MLP neurons of a small language model. Each row is named by its layer, matrix (up: input weights) and neuron, and shows model dimensions 96-191. Each number is 128 + 24 x the weight over its row's rms, rounded and kept within 0 to 255. Numbers have three digits each.
Before each neuron's rows, "fires on" lists the tokens most often at its 100 highest values on Wikipedia text that the model never trained on. A number after a token or word is its count.

fires on: "os" 25, "id" 14, "ad" 10, "ust" 9, "l" 9
L3.up331:143139093151117161145146119122123173145120110122150148126158146121123140164156166074156133123134133116148118156130109155166131091087124114161111100115107110115073146146113131157110160106125120121112137125087155191140148119163142107142156136150113133096134107127162129104078132144129093125

fires on: "s" 27, "ap" 18, "ess" 14, "e" 8, "ing" 8, "ce" 8
L2.up479:125113129117107131162115119116127176170153135127098137129128111159203146142132085144109109117127132117159152167127104140121146103134140175136123147126132174120087147124144086121128128157151157157133117131105138167147147118124118131094143111163136129076164115122131088169161111101142143135

fires on: "iv" 36, "ot" 16, "k" 15, "c" 9, "is" 8, "n" 6
L3.up623:150161097145127098081132089147130133138168115117185109075115139092136144185145145149127119074163097169101130096116144120114122103142086171117109114085103120151149140118121091145142129120114111151142122125109216164100118098112137153115094122115134146149127083135112098138140072133154119111

fires on: ")" 72, "ations" 10, "es" 7, "ies" 6
L3.up729:111127151153150153165146134116147128176111131096157140146132108179112145132161076102159113119156129098145111148141108133111124132133169123119129162156149158087147137117111090127168153142154161085140135140155140121125121145121123141167156146121158145104147142108118114114182122139131115160

fires on: "t" 52, "al" 9, "it" 9, "ial" 7, "ic" 5, "ec" 4
L2.up652:148128135127107104101121124081131103133113131127180099113152143149103134124131167142107145144061143134137161121139123153194129133148113100128109135178163111135119150128128126112133101120139098058128112122095105126113144089103135163144106121146147120115095136127123115141120121140130130129

fires on: "in" 18, "ru" 13, "ip" 11, "y" 10, "es" 8, "ine" 6
L3.up733:121139095114137101104172144146097149131136106111134137083112110113127132117144126130122132147123112158094152143134158128085148125127148121096153099116146134134087105093165074118132110133128126139118127129166125086121134091127170084143086120093128128106122146115128089141116098127096129177

fires on: " of" 27, "\n\n" 16, "ed" 7, "ime" 5, "ice" 5
L3.up607:144135124088122179111111130126120133168145111115159125170102141114129110151159100109125131135137126148160135130101144154072104141129093111101163100104116079106089120139149144118127117131128096141110148095109133154164140173095100140104117114116155126125133116126198142141133130129137110096

fires on: "ran" 43, "s" 13, "it" 9, "w" 6, "em" 5, "uc" 4
L3.up179:092126132141138131143121144176144126190134157124122142143137091114098147090162100109110156075127142143102131169118127123163110193124177123122143123092087093137138054102156191141136151093117141152112157140140134157127105127141129090135120130130113129117151106092118110136120132141114146108

fires on: "ig" 43, "c" 18, "ip" 18, "is" 13
L2.up5:155113116126151137077151104141156100154086155159108090126122076136113118122183130139174128114147147149106169124094160134148148110135115198100121161182120138139145154117113132098121134106139146154126122139131143133111172137123123119121104152074148155118136105139194107136112112093110090137

fires on: " ch" 78, "h" 14, " Ch" 7
L2.up408:127141126144111124100124134037121104084143127167106110141116134149181132149158131166114129121136158099136148124136089158090105134120132118113121136131108126125141142122131142148137129179195160126149167149100096133108128104149147069104163124143116072131085136139157111088145131114144144164

fires on: "or" 27, "ist" 19, "ff" 10, "r" 7, "res" 5
L2.up125:131143099103156120166128152171142119140124148116115135124159156120167152095138127135121137128150168108125120148161112101095112113139119132120077162166108124142150176123136127105130101072150104088128100172122149134152096129122168098109119102119096137142133130142147110181142167123115103094

fires on: " P" 100
L2.up657:154141103128087167067159120108140154148133092159109132167079117143128162164138111141101104090157145121148139154108113126100129144130121158138114125108082167108110121129103089102138118109129109114108133129150117108075168156135128116119111115154184164130141136083131112131154124145125086165

fires on: "ct" 52, "ly" 9, "ary" 6, "i" 5
L2.up530:131136097110181178096164178128141153111100132130128089117140154130115157108131137140105131155042115119105115165092134143171112105152176143071110138122125108138198140110125138113108120140155125101101157119079142151116152139127141080133098125138138146099140128125101161101139126144078122121

fires on: "ing" 47, "ip" 10, "ment" 10, "el" 6, "i" 6, "y" 4
L2.up426:091104112098114093139153144152158148119145116087097172108091121129111156127179118100103112136126131107128175121174150157133121147120136138114142151095146171142160086096182112139169090114131144123125127119121113118138132090147133107127141132132229151159112123129136111088153130162106128125

fires on: "inal" 24, "all" 10, "ive" 10, "our" 10, "r" 8, "irst" 6
L3.up306:132092126127178135177143116088132089105151079116138129122162145149142126124137113125163169141091147078078157128135098150132170147105146149096131121143103199146153125121162135090102094105142123110110125122160114124064146130137142108166132138130144152103154116183127140127160134104121138093

fires on: "ff" 19, "on" 19, "k" 10, "er" 5, "g" 5
L2.up543:097103114118143125138194154117142096148142112161138148105129170146159138131115128136086095094105189104122129123096152116112173107119139113071157102104103070172154120114118155115156147124129137109131136116127153100122120141157155165127122108112099150129122159095119158140092118088116129120

fires on: "ip" 23, "od" 15, "ib" 14, "amp" 9, "in" 9, "und" 6
L2.up637:126079099110154126137131151166114162126097122133115111099137112132114115096155106134158155134153122153177143170144131182091153124161123197115083128167137145120118149117146092113130112101137113099131139129126147152136137155093144085107114162112159122136111110132135142160112127125117128186

fires on: "r" 16, "ist" 15, "er" 13, "k" 11
L2.up121:112116125141100144125089183158081122127112119122125149123121102147146127104165142135111164130167104149128167168117125095127114136102090136126110137154143147065104163143098108116117111115113146132111157176077167168142128165151116095138153124156147095144145114119175097129166130090165107128

fires on: "v" 37, "is" 18, "ear" 13, "g" 12, "uc" 9, "im" 5
L2.up412:094117079112110105136149121123130140129137091139102142136104167155144168087136072096126077093149134134110150140118138156088137123148148178076130154110115149162113114135073126164120138143114177132167158106180141110090153126122088094118149130094121102182161128145122093092122097132098133119

fires on: "al" 37, "M" 15, "S" 10, "ial" 6, "G" 6, "A" 5
L2.up622:176082128110115171114165120151114100146098137157117121100186145149106100126098143109147141118109156111117185111108130116129115127130125103163159124165140131149130071145129140130124140094122100101146116097112137118176124115168098132162099128162144102117128112135082148132117087114130131142

fires on: "os" 24, "est" 16, "od" 11, "ad" 11, "il" 7, "ro" 6
L3.up180:152173120094100113123159119155134171127121121115130174145139141060141091120165133140122110155112155107121141126092160158176117120138099122129123129136106146113103208109126138153147138121127140114107119119120122134115135092144117139103153139131154146159166187115143101106120148132115101151

fires on: "=" 43, "\n\n" 26, "ld" 7, "ter" 6, "n" 5, "===" 4
L3.up4:129156106085104132113140090130143103136141142120119141089157199123136131096092158137098163117111140129132137146127104137125120144110101154130107129118115128149149086152138113105108122116147180121164118142144143173113139118147131119090121173102156129121101149124098142087131150134165102109

fires on: " s" 39, "ub" 21, "s" 20, " S" 20
L3.up289:135146114107181172158133147156159115163168111146170138113092123144108138154127146123138121110141112099105191124060090134115127125101157161121111134151089082174155139115107108125115155093145087123126119111115129088133102113120105134086126144155160167137114105123129108161136109134118116138

fires on: "al" 35, "l" 21, "r" 17, "or" 11
L3.up417:179097068175082147129094183116098105149101134142134135108146103143122159120164124093132126153094120142121152164081148137107149123140122116122137114138132155107142134141138159147060098145149093096157122106113184130139112118097131162076163130119149145110160110130159098140131136113161103114

fires on: "od" 30, "ap" 30, "ly" 15, "k" 5, "al" 4
L2.up644:153099111095148111107119164159112137161144118133133161146126133118162137133139118175135110112124128134168157148095155128161084117147119186171132113114105127127078130130154107140115172148125145127118167132158093106151163102158125150074155135166167097140137163133159137110120170155124113147

fires on: "er" 37, "or" 24, "ce" 15, "A" 7
L2.up349:098151129170094147140146128138127132133148098122119111182122131122089132125207140111100113135102161105109129129121116094096146132137112160163122079128134181136069115129137090095137107110134125136107176140123075176153119159091100155130129129138133082130121134157126163107108098102102123144

fires on: " W" 35, " G" 23, "w" 18, "est" 10, " first" 7
L2.up224:141110105142115162096109142130129143115089136124145106198104136118101110127121111132103072164101131082116146153071159142101117112143141113126123120179086110137130140156140122095167140080141139110119184140105116104119159121126146129105176146118131138146122134145147107113117133135133126118

fires on: "ist" 38, "or" 23, "er" 13, "ran" 6, "ort" 5
L3.up154:080103094140105128141124182160116077112169107114129108171147119112182130131145136112135105163136156142134173138091106148118109134168091169136069111136107140089127126140129131170131153103106087138138188153149135162126143137141108099117106164109116086137136119125116127109138107125141122108

fires on: "p" 26, "ab" 13, "i" 13, "ou" 10, "on" 8, "ia" 7
L3.up423:122123151151146149136132149135108170106095149135131115154133157180119134135121160169144108114144137200130189137098084137124168129124115121141110100147120128127158117130129107104148146153162152124087102131165114099158149134118092107152127098136130121107137106088157112141142146110105131141

fires on: " p" 73, "p" 22, " P" 4
L3.up419:175138126141130181137147136131142173138155106125174094131150148177151157146128124157148106126132125156112153136080117133101115164136140126118145106105116153115126127117107137134115135160127128154086109104113123101077132161111110103152146132142157160118121122120155072126141168105156118129

fires on: " n" 61, "p" 13, "n" 11, "v" 11
L2.up492:115130127133164144135128165087136106160094114125147132208156150112146137118098170127072128121128136079134133115070112141149115140152118134126128123105117170132121134166097123100121102103106091104140140110116128087124153127100147134173167119118131102087105139136137139097086097159103108151

fires on: "e" 41, "p" 24, "or" 12, "o" 5, "te" 5
L2.up717:132106101102126071129145107141140137159121148100170076136161131108155094121135127148125135130141189129152122139146141104134116126158139134144137075186136151139115119126125125101089137098120119148119149097143162142113111109138141143111126108146099086110169120121154165131150147129105113125

fires on: "as" 43, "lect" 16, "is" 14, "x" 8, "ver" 5, "g" 4
L3.up651:092139088113097114102109121119177149167125106105126171100133120156150157095133068117122092146106155106132092116129150129091190137163115152129158132106131120148125100168165146125166139149133121116097128104127150116110137102151127146111164159152127101125151115126132103129157140136142112108

fires on: " P" 100
L3.up764:140127130138119115089153149145138114137112083130128128160103129134117151169092134126117083114126139120137136124123088108073119161132121139119096142113134161140122163141141108115149118155140121102096165125153107119135124120103101109140135090113146189135145173107124048086148112149110118143

fires on: "ed" 41, "ing" 35, "ated" 16, "ited" 4
L2.up104:138090115141162155137103146147115145175107126154146110134155124119143109137137127128121144116105139141152119130168112133092127128119121121135130135133124119124089113163139065152160116140181152123149136088090161109086137119124123139086146138092172145120189121169132105104159134143157149128

fires on: " I" 60, " the" 25
L3.up627:143138132126128113137112159141148110086139063182150132107161103131145140179136130134109148113140136115139133146091107159149123147110131138167117141106122117111149171157116154097122105154108105092109125150118118123165157109103154120139135134131126126112150149136114104128085123155107100153

fires on: "im" 32, "ens" 16, "m" 14, "ig" 10, "qu" 4
L3.up406:136141139119123128138135137148171134116127153147127151140133147126122099147137105153130102098147124083125149151119144088140129144092108109140150162141145153147150189123152121130143134136130110130078126106194103166132150123149134130099133145182156154117140106096182104101110122140089125143

fires on: "man" 38, "her" 19, "an" 13, "mer" 8, "ther" 7, ":" 5
L2.up496:086100119163104118098123137128166111130097097162150141151151105087142127096105115112103117142105133147126129150131127110097120145131124116124120113146168094051127113151101134114161158130138144120133176138145108201139129111155128126149152121116146125165144110103132129145129167139106124147

fires on: "wo" 18, "our" 17, "x" 15, "ive" 11, "y" 10, "ree" 10
L3.up117:103179129126165114128114116143118103177113093120142130123138151124135125166122086120117158125077119119145151108098095119077158140149134154128089094114136164094168124142161125111096158099118110105107160159129137139132142102137116151106162137137142112062132117157153139134164131143123152147

fires on: "k" 63, "p" 22, "ent" 5
L2.up517:140122111111117110163145104112133117141115155132153162108124135115131183108088136109143176164138155123154131099108152087164097148123117175108107128133128114109110114132112131140126135092120099117124097175129138156085119127167137102149102087108167106152174149138154150119141156108102091129

fires on: "\n\n" 99
L3.up338:151105143153114105148144147132136108116093096107098113127139109117157153156115129151097144094131160129133176132145120077063124132147096102147115140140118122155119113091150112142142121147157138127095086131099093136152165122115133146175132126116098110157092110141144082143087169106146093124

fires on: "." 28, "s" 22, "y" 19, " " 12, "ies" 11, ")" 4
L3.up232:139107141141152121140116139159134082144109129108166140134145081165114121147162113125094125132147141085121131131154081149116102140161158116145069160131134126104138137118124126104118093129149157165101166116122119117154154163124178149136126173139181129115131126143110115128131135153125159140

fires on: "e" 17, " C" 16, " " 14, "2" 8, "l" 7, "ad" 6
L2.up65:152151121103111130131127146080108123155143089127129108152118116105111146136191133153144138122103138120132119132119149115175155100108103126143172148096122111124082165162134140127073122125151107124122099074137121126111124105151126170191181099138150154113134146138114093137096103183130117120

fires on: "S" 23, "D" 18, "C" 18, "I" 10
L3.up450:117132103140102133113162130133111154156139126148142188109110138135084139072132125136146160121115151139117144109114099114118118132130141128143150099122139155083117118163137123116135108099144150163144093106122092149114127153170130154142117149125100058146125137131146181093124141127131176107

fires on: "y" 58, "es" 15, "le" 11, "os" 6, "on" 5
L2.up361:129105146163116117153189151105124124111134137083088121161091107113131125139115097146157101149102127111112146134164134128041129080122072139127155099133138140142089089085116129148102112143162130116150120138131081096141124118145154167137133120155165162119122138110124108084113091147147111175

fires on: "is" 16, "st" 15, "c" 13, "m" 11, "as" 8, "at" 7
L3.up634:141125091121120117144131097084121157097122143170111147113100122156128164121136084139106132150097128140115110144097125149154171156171129102113095118144137127131131128153127155081157119099130120145119141132118168091118150114129137097152127111139165133152123089135124112134151142096110144104

fires on: "ord" 32, "w" 26, "ur" 16, "ld" 9
L2.up474:134124122124128103110114088104097154112094123069100103141115141104160139134137154135080103073145071117142148140090141122147150148141092143168141124133100153152166088138085104130100141149155130120079186132114130120113084169135125146081164101128121110126117158146133101135106138146096150117

fires on: "qu" 93, "u" 7
L2.up10:134120092097124102153112166111147176127096114136105166124166181134145103135121131096157103111142154148117155118113111107143147133112105109158163143120140121166096181134125127118115092140127162100126081120162109146126154131158138143100127114150110130125163102093156155160116124161122170202

fires on: "ut" 29, "r" 18, "e" 14, "h" 13, "est" 12, "th" 9
L2.up191:210131097121113092106143162108139117131159129141138126125119109121134078157116127111149164103121111159138176123102124139179116145147137151143098164106120101129136098158064135113098122145151134133141124103125078125098099137166142101129137124157095113101105146117102078136063117121124118124

fires on: "em" 27, " " 24, "on" 21, "et" 12, "it" 12
L2.up352:142137076087141125102114119142098115104137094100134125129127095138132118143073078110132127146110111115116136165090098108114146089163122160159072146161157144107111105131108149127108159150098125096117140118134115145146148127170103114119097131123145127114150158154103100125120124138121180138

fires on: "uc" 56, "ran" 25, "z" 17
L2.up566:161145103145135113147135122116150124142109129159132133150156116153098115100153082140146127057132113155096151131090113092165141153137113146140079149104106172137151101131139158180168129124137148113149104101113106136128142091111136127131108108091108148153179140109099079130118132154125167121

fires on: "=" 44, "as" 13, ":" 12, "x" 9, "ad" 7, "et" 4
L3.up280:129132114069125127104139125123178105137122100100134136114145145119124139079147152194131109122116084140149130171120145152135130144138091154138164134111113136134113137145128143130124109105150113111135129151091133105098132122099087138110138158145117129143143093166123065153172100139116167138

fires on: "u" 37, "w" 17, "ran" 17, " s" 14, "g" 7
L3.up455:122147126118118126127158139111126110117100092153105149146100133134082112142124093102161090055144134128105118160106119108164099124119134162114086136162132129121142095106149148127182140147157112097127132107113124103077121115123137095144181142126111120163153136132125129110108129170114122135

fires on: "i" 16, "ap" 14, "." 12, "ou" 10, "a" 6, "u" 6
L3.up594:151121117142113132128102133169073159136097120101118141163114111161127120135111097154143134143151110156113158100145102146154125163131056137105093101127139157154119121153148134140130130150131136173130141159114109129132156143124139141133117147154152151142129083113128096119167147137102107141

fires on: "ity" 23, "ell" 15, "ub" 11, "up" 10, "l" 8, "ut" 6
L2.up507:121152088165095176123121114129127155137150100142156119113113173150156132142086136093147127120118148128102119137093142151118134130120110100162156186127171119120149129139123121134143099099118153117129116159161169111078160101176107153143131112142123119091125145090126050106116144162171141129

fires on: " pro" 42, "ro" 28, "ain" 10, "ard" 10, "rom" 8
L2.up253:162158115126108114123126127139132114144098146098112162142104124116164112144106140126123093118118100156131123103090115172109170143118086107103121111147106161130135143145095102119099143092139120148099117118095122109145102136145110106128167077054122165133154101100123106122131176129119130129

fires on: " S" 81, "S" 11, " s" 8
L2.up661:143162122123120142163153133148155168132166082145176123158118121147113149144154108132124119086137082106079158132091127128093118172107127169119114117155143119142106132137103109130113136115155116126130122134091127121133142096097117147096146132115178147137152129099156087142103125135116099129

fires on: "et" 36, "1" 20, "ain" 16, "ot" 11, "on" 7, "er" 4
L3.up161:107121115111138114125117099131134081111097118149160148082119115109152105180116126138137126115112142102135184166126139117080127123123102144114135155164138158111111147151091117132089166178110122131095147149113134159112161140102124148117094133131168118096090123119134096100119136115151145117

fires on: "y" 27, "t" 15, "le" 12, "ous" 10, "c" 6, "s" 5
L3.up716:121135157155149140146141091128112148152103143131162145135162086157142134144140131112104115117143129135120176132173130125149109143103104124099126127142147123112110145150112112097130097094149111145147140154139111115111171110133124156161116112138184110080116093107125124105117129101112115111

fires on: "x" 21, "en" 18, "our" 18, "ir" 12, "ond" 10, "e" 8
L3.up168:118138124104158132140098121119129123081139147153124138126150138114119104167153153125118123124118198110107139126107109171074192142125160139145121085179147164153101118128146099110155154137095138143094134158154133144114115152125139123158125144148074125106130141107109090141145161149114106152

fires on: "p" 26, " p" 19, " c" 12, "a" 8, "m" 7, " a" 5
L3.up759:099121091126157101157140153166155095142116106132136141144136135119125144141096139148109136113120138148147109045094149110128113095138150115102138117148104117092113145161168122127123130124128146129152102122108132124150105140092114104128104139182106108159087136109136082143138143138165112124

fires on: "ly" 69, "ey" 16, "ary" 10, "ry" 4
L2.up441:086134095109141136137127189104123142148159116113099148145166181152120127142101112154160089123080140124091169142111157136152127107165127137169101133156121109141130138105099105089114096132145158120102162148130102139179185118118143101134158099113139137108105119147106132119130157111119126146

fires on: "et" 21, "c" 17, "is" 12, "ec" 11, "nd" 10, "le" 9
L3.up620:133141127108115123113154105183114150098164136129143094102116092117153161096126119119127126111144103119136138158124129098126111119187113197081127124131143144133123151124145116144133097066103132147132125127122098138129127107108134133106120079174115140135103089112178095134127090141164138121

fires on: "s" 29, "ur" 14, "an" 11, "l" 10, "ount" 8
L2.up225:176120134134137125157153154169109130120159112115130091141188130122151165167169169094137105153131087126091152158107127137103145135142136118129137154129126149141172066110109131125135111128192152101148122152112117136120152084125111146128139112099148106168125079117138088119128145161113143099

fires on: "an" 47, "v" 21, "en" 6, "u" 5, "ay" 4
L3.up237:090115099115107148096110180088127110135135114140132099113121162121150141107116125130181164105186137133145135129148125152151156144116155131115141159095090055141076116115109159133133121163098139121164109118142137185125177111153161120121131083129145122132139098150145176149108114120139130113

fires on: " \"" 33, " o" 14, "ar" 11, "ro" 5, " " 5
L2.up546:183129136146112079122107145120150118120125117070114107113102123124148158155111153133112108125135137142144128131164131140096112104174146144118110111142110111163123133115162118127130099118108114074133125090093130143121102148141082156149040122085147148151105185123102084124154124162149120147

fires on: "ime" 30, " g" 18, " se" 16, "ition" 14, "ree" 9
L2.up477:075100159123191122142131115136108139148103139123133157160129185116100153170092102123083115126114109098111113108073127117130125123141134179151123174174091124145112104099083087126152102124190144126147147115118128125162143100105112125143113107160118090095176191146128107098080114101121171131

fires on: "ain" 30, "ard" 13, "or" 11, "ct" 7, "al" 7, "ist" 6
L2.up176:133146080103127125153119135107178123142130129167159179122067088159173120143163150097095100122076130118105140111114047127116147122114130123103128190135133166133134158162120097135115145096152130113118096135106114116150127104121122094115165116141137139167138105133120137128117128121142128117

fires on: "est" 23, "l" 17, "ell" 11, "ight" 10, "ig" 8, "ad" 8
L2.up734:176101155113095136118118133115126131146132108172114160126141142115137111149119128067152133104162151121138096110111155132106144091096078087125128127117136116203144102139123115129128147110118148151100111111098147125104150118157148085132160097138121128101141127103172099113119136060213100145

fires on: "e" 62, "se" 19, " se" 15
L3.up370:104143103088176135169153151137177197081148162090110157132130113117125143158094111152105145165108119104123138154083134112141093125154141186143165155118064143114094133136092127102158090138133126141089146128102143167120132095118094131122117110145154127123126157141134121147160135125186114134

fires on: "ay" 26, "ust" 15, "l" 15, "h" 12, "r" 8, "k" 5
L2.up628:125113136162112145141096100138148129149115159133142118086137137169168158107136136113131124124095155146116128151157134127130143091093166140104096140118136141143131097099081135149097156113166111092130098091144167143113070133129171080125150137108140127161086088118154109175091112068134146083

fires on: "ing" 31, "ated" 22, " with" 7, "al" 6
L3.up525:145156165096130127114096160153105135132110113106112138111116189103146124146105166151123112084116126149168139172180152162128140137123108146132133154074109158073128147152097110103147118143156177149139131102098157134127105112111086125125130142117138104138109140171148110100143115116137156118

fires on: "th" 16, "e" 11, "k" 9, "it" 8, "g" 8, "en" 7
L3.up581:161146156151079066129139143145074129166168103127125142122135088103084155108128137142128148179099109129100123138119136127196096067140138140150121149156102131128166094147085151153117139132158123146119141122137104138130140125156156139161113133091141099116124148123130109125073098132107090137

fires on: " G" 58, " g" 26, "G" 16
L3.up658:137129121104159156120149147117146143135135128118137141161105111105103142112165145116094135113099132127091158141059148164116134141105102127116145108133094140108117143168093118140125105133145142134128135166114093149142158094081128118112150161127123129126208146114149103114119150129154101069

fires on: "ur" 68, "n" 15, "ure" 4, "uc" 4, "re" 4
L3.up241:146142120157120120152106086115134100118098113111104127126170116163155131158166138158119153148154094135115140131121137080117106150159108121090119159108140140173200102129117160128145133188098120076131122121144097088098117147109154150121131119114140131097147068105127100126103127151125172121

fires on: " I" 43, "I" 37, "hen" 12
L3.up539:153134128137170123159151126187143097108102128210154143136167125150121100147150101133094185127136119118140153145138107157118117075120131124163144124138145149091139132139143080148098123133127147125122131177130144144097133077099160112120138088078111141127139138118128116163120121157121135093

fires on: " /" 15, " Mar" 12, " N" 10, " O" 10, " A" 10, " J" 10
L3.up51:124115094142115124112162125118077141088177112110110133132123178102168154170152142132105135144119093099137166117088148142071139108131095148108125120100146137105136129174141123136141090122136134145115088110152096118128191107128107163120136164131123086121110123145106111162118129134118166129

fires on: "ear" 64, "-" 16, "20" 10
L2.up527:107125116113159082134176123135115122073132111138101167149154176165158133106094127134153134096091127129123129125101136120100129114150129101107127109111119130136173072142098138170158118142128156136152111110133181122086126158098128115090144096136152136138136102143140150134100164158114144116

fires on: "in" 21, "ad" 13, "an" 13, "ip" 8, "mer" 6
L2.up180:127111171147108100109104109109153185106150094100095153139117136115132142120125112133117128153104121113107153115155135115061132170144161098103094094112149100079118131184109088147082083118117179086113155104133161129114131127136125124143157118107139144129128145108097144113134112128155152168

fires on: "A" 23, "S" 13, "N" 10, "I" 9, "E" 9, "L" 8
L3.up631:122129105132086107122139134164151114086131119120122174137112123142096125082163148127127133117083161156072165115110091111112147147137096138113141139131174136121122115123148114114130143146110148138126127111138085167102129072116127153151141127091131096174128145157138112083082115138123136162

fires on: "ition" 18, "ic" 18, "er" 15, "ay" 10, "it" 9, "or" 6
L2.up610:167165132126093154109111167125144114144099120110153127128130172113132119164117110146117073128076125129113123125096146122117139116103120093111093113105144151147139119153095110159142178102155114166089119135121132157157143128083161125117125101121101147139128083110074098124158146141129142149

fires on: "en" 57, "ag" 15, "ight" 10, "ens" 5, " (" 4
L3.up302:142114142117100163125090130122158118116098117131137114133143163101121139145155154202090174131130149089143142116131163125102110099106105162159095171150133147134129112100109115128181122164122144090129110118144158121121140100101127132142149119096098141130126144166106115139177128137147122107

fires on: "it" 31, "ers" 30, "od" 8, "in" 8, "ip" 8, "y" 4
L2.up319:146138105097137109120091137152143128163217124139114154123151110098137142111161140121169146162072154126146137107130171180098152115094124089113125118104123147107134148174111097095084110122138126088122118127133097169099149072120135136116114107091160120093095137129113079168137133111160140125

fires on: "ig" 54, "iz" 19, "is" 12, "c" 8
L3.up471:117161125134170136088126112136127141141123155145123099097128131133119174139168089107106103094160157126139175112128142144155096070080094144092095117109108138158129110165142116105138179178144178131132119173106123143117203086134136107125137121087118111078142130148140128078157100144120104113

fires on: "\n\n" 36, " G" 10, "F" 9, "%" 7, " W" 6, "ult" 5
L3.up758:150099090149080119138107135093140126136136075130101158169159124157159116096137130131140165088113120165088125090131100163139147114161105140139120105109098093124122143121145165098113137122138113103122118118084123125127146118119190208129100143139128149153144158118154120112099131114161101098

fires on: "ld" 32, "ver" 27, "g" 25, "ff" 7, "z" 5, "'" 4
L2.up562:126127135161126114140109111095135120164119139152105147108151087129124132112115119135111115110135183177110136130115118081141163098155091123086120099131113049159124118162098161091132124149137136106123130058155108163140128168149131102128104187147121156132115140057138113136107120124132124090

fires on: "ord" 29, "ow" 21, "w" 19, "k" 14, "c" 4
L2.up462:089145120113142128158091117138127091154113100144137131099098115119097168104154162139126159124122102131179133130119179072168100119131081163132118110139098128138140132135152133158157129106113141138113137132116161141156067128122121124105113099088164132138130123145154098123152149093071114143

fires on: "t" 46, "ub" 12, "it" 10, "ition" 9, "et" 6, "orm" 4
L3.up678:161143141140125182087130098117161131102095128096107139131121123137113161108139151129155105129132142168124137122106118158150179128161122081116087104121119128113108131132137132125140106091131113111094148108125087169095114055118146135131123122106163111111120153112137115089127158114101119155

fires on: "en" 26, "ame" 20, "ing" 9, "e" 9, "us" 9
L2.up263:152113130125160144152115141139160099082143155116147124133147147139135095138143146134161133130099142141151155116137149158121154145124134135131127124168124123102141099115093103104110134127082139116139105145112134106133135109121102101130163115102114127066175183120149140128140176080100118114

fires on: "u" 47, "e" 15, " P" 10, "T" 7, "f" 5, ")\n" 4
L3.up727:120160107128205173093159070106115159111162141159098126158137136147125171148145142126105150094146132144088159142147115126157147148135090158165141125133090140088106135138124098151157129123123139124098124109122150073122141125076128125135091125147121127121113122110159129141157114132156089147

fires on: "e" 23, "or" 22, "ri" 9, "end" 9, "t" 5
L3.up330:142112073130126131131124127098115103113153143134124095113108132119148139108177140166096113155115173156099137108132125132100119127141113160088110175140134168117083092088108131081132093089138108167139147124135173124124136122136125124136096120090112094152153065135145137166139143091135151175

fires on: " cl" 40, " ch" 30, " p" 13, "l" 10, "h" 5
L3.up641:112171121167136092142159168063149077126151141156115139129104144172130170143092084109142128075135130097127155108165109129109105113126138110109117117114103130121140135088145159137135155142148130094139139171067157109148152125104151135114148070140148102132114113113137093132137137144154114155

fires on: " the" 28, "re" 16, "it" 13, "in" 6, "x" 5, " an" 5
L3.up176:100138141111097118128105135129119140090147076120156143101151125114133175129136112127142138139123136113138186095099180127143145120138069108065118163105139154104141100168174126114083131100129118106139124142145141127099135101137156093116109162102139077155126136106132131090144124147120138160

fires on: "en" 34, "ist" 22, "S" 16, "u" 13, "-" 11
L3.up53:119130135112134161139174116135137078113155091142092117135099114165191123105140087122131110116124142093120132146125121159123104141130123136087132133119128134124119123165111116149189090095089148102167128135136156131118157105106089125180135098150131130183098164160141126150093154124139137101

fires on: "as" 26, "s" 22, " re" 17, "ver" 7, "um" 5, " s" 5
L3.up629:123119132083140086146118106103157134155147127091113156139138081173147186107143126136113094110113117125124127150113096095158146135102143158107099122095097162107127110162166099094147186096144140107112114117158154080117124134106120155111124137150137122145131096122115148122112096191105108107

fires on: "\n\n" 97
L2.up596:156140137117073147095127109151136120159127098157130143125158187145123132171139132133118161087125134146161158116143111102062098150173125139120109122082101113115122123143153147117102146104141157096101137136108127157175172110098142143100117131135150129156101108121139119092118132124137096115

fires on: "s" 54, "an" 42
L2.up653:107121129101138149107144121134127129115087109122158144132173106144117171149147122147162149149137114134123136179083150098169164187161188122146094107113142142128124128105121156099148108132163127116133148153132130171149167089132105144184144119098133109113141127108125107146099121091117104104